Weights of a small transformer language model: LayerNorm before each block, biases.
MLP neurons of a small language model. Each row is named by its layer, matrix (down: output weights) and neuron, and shows model dimensions 32-159. Each number is 500 + 50 x the weight over its row's rms, rounded and kept within 0 to 999. Numbers have three digits each.
A block is one neuron, or neurons of one layer that tend to fire together. Before each block is what it responds to, as a language model described it from the Wikipedia text at the highest values.

Description: Role-introducing words, table row starts. Words that set up a role or status, such as "as" (came on as, stood as) and "became"/"become", plus "|" opening table rows and name or team-name endings.
L21.down994:416497533435499379473491486580485617536566461484529585467523495579554483490600591562449459463595544541570538450500397510511444489539406593563507519528626537510505528447501479559569501479504475489442505486515435478500504460388487510468413510489508520372572514496517430491495512518529510476511589516477417490547544539457439459560517494496509485532537471606458462550491366487478566599474
L21.down1280:554510546563469517515493470504558479563464572436517451504498556458533515544391537601417451447469477565474486500495454567482544517476476454531455468533444529459454434529480534473473523526477598567506503526574534539534610574446435523568511512514490520514438456524520530507480511411433494558502486494519488445519475515357567473443514572530550478466496647498377517528503422483489432451442

Description: Copula before role or status. Copular and role-linking words such as became, was, as, been and to, placed before a role, title or state, mostly in biographies: "to become principal cellist", "step down as host", "promoted to the rank".
L8.down62:524572580513510426506481490499513518451428454503527588523482398536473421503456524545481491455531527483489458509596646490471480585506476521549560523478495477484566564603558470496477460465398479494383584460560468516536544401380539554484440560578413518447533507499492497512595514516462428464567496465475454453563477478519510486498531549562479476533477459621443466395482512575533514504500
L8.down465:466438473458618463523537402562571545459457528543425554531482418509564583534447530472494480458558511523492581575526501447506450402529504453469479506445516454521489410494422482487486573420521482414586465483517601464501528507453424406466437577588498466431460590465545486449505556567490588447496486545414542514467478575507499436543408480480429500582449462468490457531557464583512508476493
L8.down555:484445506460442549511470450459468591625515499431510515481451514524428545515523443536410533589583461541519589533510476475432481519555541468424466566495494527455528484475508469590541596448491455512419472493428465451507551479436523458475588582508449552454508495465518521500573515523471473552567502526471493485557538428504533535452535568606507436482441509512452534497503512503556543443538
L8.down658:447498425377463520509401468480524557516473583502482474468419459571489521452405433556445492624526586533601462622475540613464522530483563539598497553473408535499577481475509453496499455433539506448429454452596573509491471498430529460478508611451512440488502542549535464486462552480509489558431459507462510511561498486495505505447454522544440462530526421517468424506533495426503476398632
L8.down1076:540457549485425529495513418481506496515517549468446484469613512547533478404504540562443513469428413437434463483521544543522419484530468587527521513499510415563424501567477508414550529400393526531498546585507495567514539557519438482534399584550438461501473444423506532543386454481535518490440459544402470499470435530396468467565358535510504526442437481525454575499505529468495484474445
L8.down1146:462527487532492529528507590488529520488553555427499507400510494521449512534485380566480457440557469495525576547370489556479429624567527467514522401469485483496572507498491492551543527457428526497494529535548558545508514459543439440556465461516428544440621590460445444487508597510561481479490549498526481547431568509442451411493466557513428538565437489507505512521459508510404501513509
L8.down1402:452533491521524533480541460431537549556522446495398509396539526470484434479451522505467514485525513543514489570503460581511473497529555490470536525616512495503470551467426512527496500571407577460450469563450524500521423499556430432515482565495484514444590523442577479550478556565444476522475489513450576454534484461486489477486536542550569461493422443586430502459537495549515555490587
L8.down1487:480523588500565509554441517525487599473405511535501531472571449465489510455536468531444446508573452535514471510431483480525420427518513400534482555493532516467543506487492576550427479539560629390527441471555466508483463486445501470470518604469375494493514443407446486508536645451537510517534506512417471517523481560417601350489507534540486525574553532569448465468522493544535493517519

Description: Token after sentence subject. The comma or first verb/auxiliary right after a clause's subject noun phrase, e.g. "The band, however", "the program can", "The aircraft crashed".
L8.down271:430582548493479497508548452461487567538517450522457532488516526511524484594509458493504612516568547336398539629497472496574427486465502515576457433540573536474637577549551564432539474488493448447475517466634580492528543507537507477460421522520563566545553396534579496530457494504461467472448454537464546463491488591526496497491443467620451467448516461471435471367575507531477480494539
L8.down645:487496494474507477599453469507495433429449416528430526475581539572525436613527504395562496488484500490475646573538520575458479445581546488585501512430532517449455513513616562497538473531552593482437586544510455454586497514499524528485429423432518472595546495511469511501561602607469463549439460508555494487519446463414550492416528450509478573445462415476414516468447521527479488430496
L8.down796:422515498487528517496541513535484444458425431520479574493509497404555470542568365430452539423588470515527550534581562560476533553467531483472460462530538454450567519583481484453570506502544508500402514501534488396566570482488571566499414483512442522547575511520474530485529621573375543501510538515506499498506435542516531518482474547511459633419490408467361500432561491491496432449474
L8.down876:502483522498478435565427471494535517475453528528589491523545630472540501527506488495461431508458490427466421462561497459499493499558494436588539530456470509499449476569493412489502427525552490485490454550497468542586469482509498523519428562501477483550587565441489483507548487557435526505502433540446465575520509555463493439547550580593548577519549379346553512455556622432527595454580
L8.down1074:496543563575540479536468398477495475569454441594414524518530533546575534562545514444496499400459518530433432519508567567513448581406556535512531554536490506519562443476375502610540566526496553512478475522469537469508436424519467519514505486543437403475479523488524470460551553451509464448460465554489538417514439472413445473623467560516543513524463417488427583524425520508510497529441
L8.down1185:469504415502469459466475485548545401572510456575432495498477486504526430551582429403508576435520460477542532582529504568576619513432531487448510468538524514514494585523443451513561453526564443518448471513497571503511569433485406489411478485549519457551502538543428523400493446525541434408515519535565490522511497483526497472493391516553488496397578482462434464573571380455482460439422
L8.down1195:498455520456446431490475512465572485458470460501468573433557489551526449564448427468486531506582520440473458577456555644494443480536482429525520588433506535463566594566508431513509506506490505469467509473528504513492544439466498456483431554605455473462534521447547527454553630447457448515484482548451462539432406560495547482481465574521434588496547456524511509482537554518429482413457
L8.down1343:556581477579464547496480505577458552586530484504581516596463551554552521553527439481468562528507515426483477475540506556589426551491466602520533482618503478515536526541497492441574443521528404529460579447520435489491555633439488536505452586421550421525489488489508449523487441512477468509540491475476524512548431489412489576514456416522420489472527527479380552440525488482448398538496

Description: Auxiliary "be" after modals. Fires on "be", "been", "being" after modals, "to", or "has/have", e.g. can be seen, will be okay, have been; also a few verb-like word starts ("pre", "cre", "Candidate").
L3.down919:471510461516506527508572456576558480544522561476429526568518538582435494411445502397538416493403452511539470441376507508444483426400535473478509380574515462498489509603501479454422527519458527403466489489577489533543448550568553485504485507413491502499496538450495471532483533505413389522569488450493532467518469458468563504539457478484519516503491421492430578463471522479596502497499
L3.down971:457475423492507383427556537442530477434446537513615531433545539447439489441438614473438446487465423599497547549509541605465426439560497517507534503559508576573573523519575463513519527523480414559493458495462457490464507439409527477579554519481530576452489560547548471473400604518442471443530452475417528572463483494625505429405498583566512484527553499456413481513420497552471474570547
L3.down986:496485481492545486499511469384501383401541461449459427457458549539504556406484517418500556489481471498427515484534585420463498468599462556525559411564565500443512566519498530512513506507420483499470522471454526440552333519432485522470498481551573468484480491433427516531464529498484482575508452533513497538502527452460494509497494562490461577408493470504476568460502536433490597463430
L3.down1035:472491549501534420568541486495513550493501450518530512595526508486601555495442552553467503474473518493481534586427473575482498412587547510478487525440499495514501509531530547518521534451487623462396405483469550564504511489510470513538552518492526522543572395579463528452530534484467574586514513457425558549409454446591427427399552474458538477443485554494544424564491522461438493535502

Description: Pre-noun modifiers before plurals. Adjectives, numbers or word-pieces completing a modifier after a quantifier, before a plural head noun, e.g. several different, numerous cultural, repeated.
L21.down499:492445524531500405499515551622531459578488567520415559532508446591504528568497481447510632411594498506506500469466456452581456542468497480499445513518482568548422489547479451532486576447494507567428545404479510518549482517438463463522480493493414485483481526468554472533454509412462510497492505471468511498402421464507490422465558508575457553476497503518485501360517444416579409450522
L21.down1494:514406532543538407448508500469513441504524628526503589482491551531576527369561560510526470553497467434510520405463492523559484481598572538486513463486497518540511500455490516484535571524484561506570533523508583566460518503506485601493501564560520415646495578511462523495477502440550438443527531468451508377496436493584493467517501418537499534487435559557510530418524557526530465485534

Description: Clause-boundary punctuation. Punctuation closing a clause before more follows, mostly commas, plus question marks in quoted speech and dashes before an elaboration, e.g. "fly?", "movies—".
L3.down15:520564583464536410665548520556476492453414522502523482504502446554451547544509412566541494514532437454501462395549517489414439416563516481500523480490516436474544433542575550497387486516548512529490587478482430455459460473524548559575490560481535554546502450526453412507497483499429494517498574463464488556462518568519505490444508585520518591559572446527508527548496522526514532484547
L3.down428:492432536497465666546488531508521447432491456448434552485414559583472450538538486486557491489507505551540456521518535475564421481541581475449557505583603520547477452455536550451526492508498497447506520511484567552533427387562549497427486500367515544485596452537480523516521353452463435500459608441469525516567509404526556496434521507586571505499458454553518468525574452473461454449568
L3.down529:590481448437483562571452540548513445473480509460452456547502512482418431529490446496477505467507384466548482457541451516579483416507490501417498605506559490475551505458399497454484444519469525512522471476452433509503550542565459541573446531522567471529509476478482453451640498468526407537525536443574485467465468535560559560538448514562562470482526468473544530446438426580439522561449
L3.down548:585507586401480460588454528396413510477434464523567498431562465448465581599475426536498514495450413506466439500555581464510515428500509525459501454549508502528564519532442522523432379502518515481495463475453409567473479601542559396482608570525498591522560520483544458602492402503464517454508529537392491491418467496488545459505489482454443510462460485478554450522463521431512526493469

Description: Quantity words in prose. Spelled-out numbers and quantifiers before a counted noun, often the last piece of a split word, e.g. two, thir-teen, many, several.
L8.down216:498558546517461429538489456544496579446557589580587509536517397508507455454560542609505390490492560468495381481494510531502503536493476484466611514563394447477510427624492474467488469438413551511422521522581490536530480479490422504461488556454480435493485520512551587444534474495488499504497429457437546489402537472617484502490495542495571557422556457531516532477567423474490505459479
L8.down274:494524564500529497487467474446542459517534543504593480566524524468572645416421511549514380505532581513513494501500476483388445546635516496633573515585537468465482444520518518544472444502485476539440485515596469475444515534419525493477505528520373579459556533538553561527467547449359423501425511489500495481386535514478559376639492469490501383359563495545505581438491455516501446541530
L8.down289:481468607499539443530388474489512565462392484545588539488461403468442527537564472504572529519529547498495475460434481553466530495522496511471499551489506533521428486515526498494464508440508547472514623595552347537463508605423492476488452549510517476589506512525429529504493476502423514558453454490505422540436443504463568496518428492562553563463497547552489487488507495466437499575452
L8.down613:485487526487426499524469455625392474502512597466630469480485507507564439508438538504480490469454439417440411459518531503482484612527441523450547509443519478436461487491483561456504481533536521584526516459508376499555524572506485550465487379465543493527511453552565479542479391496477543611460521557448426551508436522557533483529458504500468506471524515525457532568458496381408483482452
L8.down618:506549554533574449441490386510479485506445505567427516495580506508457509411481428528467534491416532463582434540546440391569413496445512556463482458505380490473434462476461566451490445394496485514477508564483500557466516511502428549400482476493428564559555513501510585405470485587557460473444489506415495514516502485543490521535468497389532523469538492440471466490470515606450526529547
L8.down721:468460631582563486497487528495543461572473435440518455548472558478486423516514515561441500536500516403596459532535425466488458482500485483441455520487447499543546513519633610482391504515560509538478543539518519446436496518496458486570446414497447546487467461478514462497425508476501572696609457548451513432471431505501529526560487460460527502415486471581497538551501526519529474573451
L8.down780:396416570488499528519556456608498525472463432584463523512484577560558547572528466483429462559470526518489539553546597465516494462561445490512479504403444516482418534458496531490516490460523489587485588569552421436502559362563490569401470512554538529475486457610522474558514490514483602497390443447539499438473481423544505572491491458473494500542488501539524442437500552536382596407469
L8.down1463:477416568531421514421513547514557539602471537501427493477497492569493546455512460481485464475540503518465522509552453530450497556511501526549555432578504408514562491431498408522429526412547520547448478496514447489525540563497469510498476624558491560512558498394556462526574577505469562369583510479517585508515580563472496467518496548568433438476482459468555515517547541544516539605480

Description: Quantity determiners before nouns. Number words and quantifiers at the start of a noun phrase, such as two, four, several, many, different, all, and both, including ordinal stems like Four(th) and fif(teen).
L3.down86:493467632565458450526449498484504443431567541450454442463512471583445477507433470472496513622441515515574507535484470575558529561560450530498524450510461452474495491514554529414423511511502541502570448449483557467486500445501372485557519442466509509503534477472489517446532529531480479559497440540430627429512434506560437570443501491430503541493516453494502527487551509415377420516583
L3.down596:557552554469521445530505479508469510446458475481567535495493460588437536526482512528564624508499518555389512436489498493605551532465560526459476517518441521456410441572487479383395455515502539486483389518565456499493454555496552501508428582399545535566481441615484442518511492542453517541522514451479609466421477479562448383549507523442561541519525519505553581535524473514480490530511
L3.down752:565446494517491450501496499540515541485461511605472471446591532506487476440416425506630577606543578499472471592488529537479404518447488360560488554514481498493420485565497512422392431444457528489479475440494425542469492426582557548547508509572583437456501466482447501535489480390503515480518402557418520499492584517531584471575502509475506536525551489565580472491520560566444591534548
L3.down985:431513510491605571543478526493479573443505514442497539489582455467572505471592421584501526505502508551484469498525492583510496508477476490502556458489522464486519560480442567556446555532509611401484464496469534516537445480519397475505512512528521452438437488465543448473540562518535481375485493515435423447411467505537399441503524451533599479416496466480551443446507467466480540462520

Description: Main verb after subject. Main verbs or linking words right after a long subject noun phrase, just before a predicate noun phrase, such as has (a), is (a), finishing with (a).
L21.down14:483527450480436417389463432562452573713522517486503482461509510446516501305581520450494489487532447532514541524527507547515539523413506506435448492532410452492505512440461506536555506556462477446472438582619474517557536512487499434543523452493427535467512548573513458543456540500499531493545472494500516512528542466534525545406469573456497492480490539385559412577565469530459512482514
L21.down1598:465483494547525540461479538434517547657581503583393452442549500423520502552602619451480480447482509534499508467538486549365529509517415539649445593485484432470484546429498514509457432535522481444444429486574485502470476522492461515599558578479554457473558486456533473442444525583551501436609500531535506549574516613531466383510422508517512487463471461484503452507545528540437554476430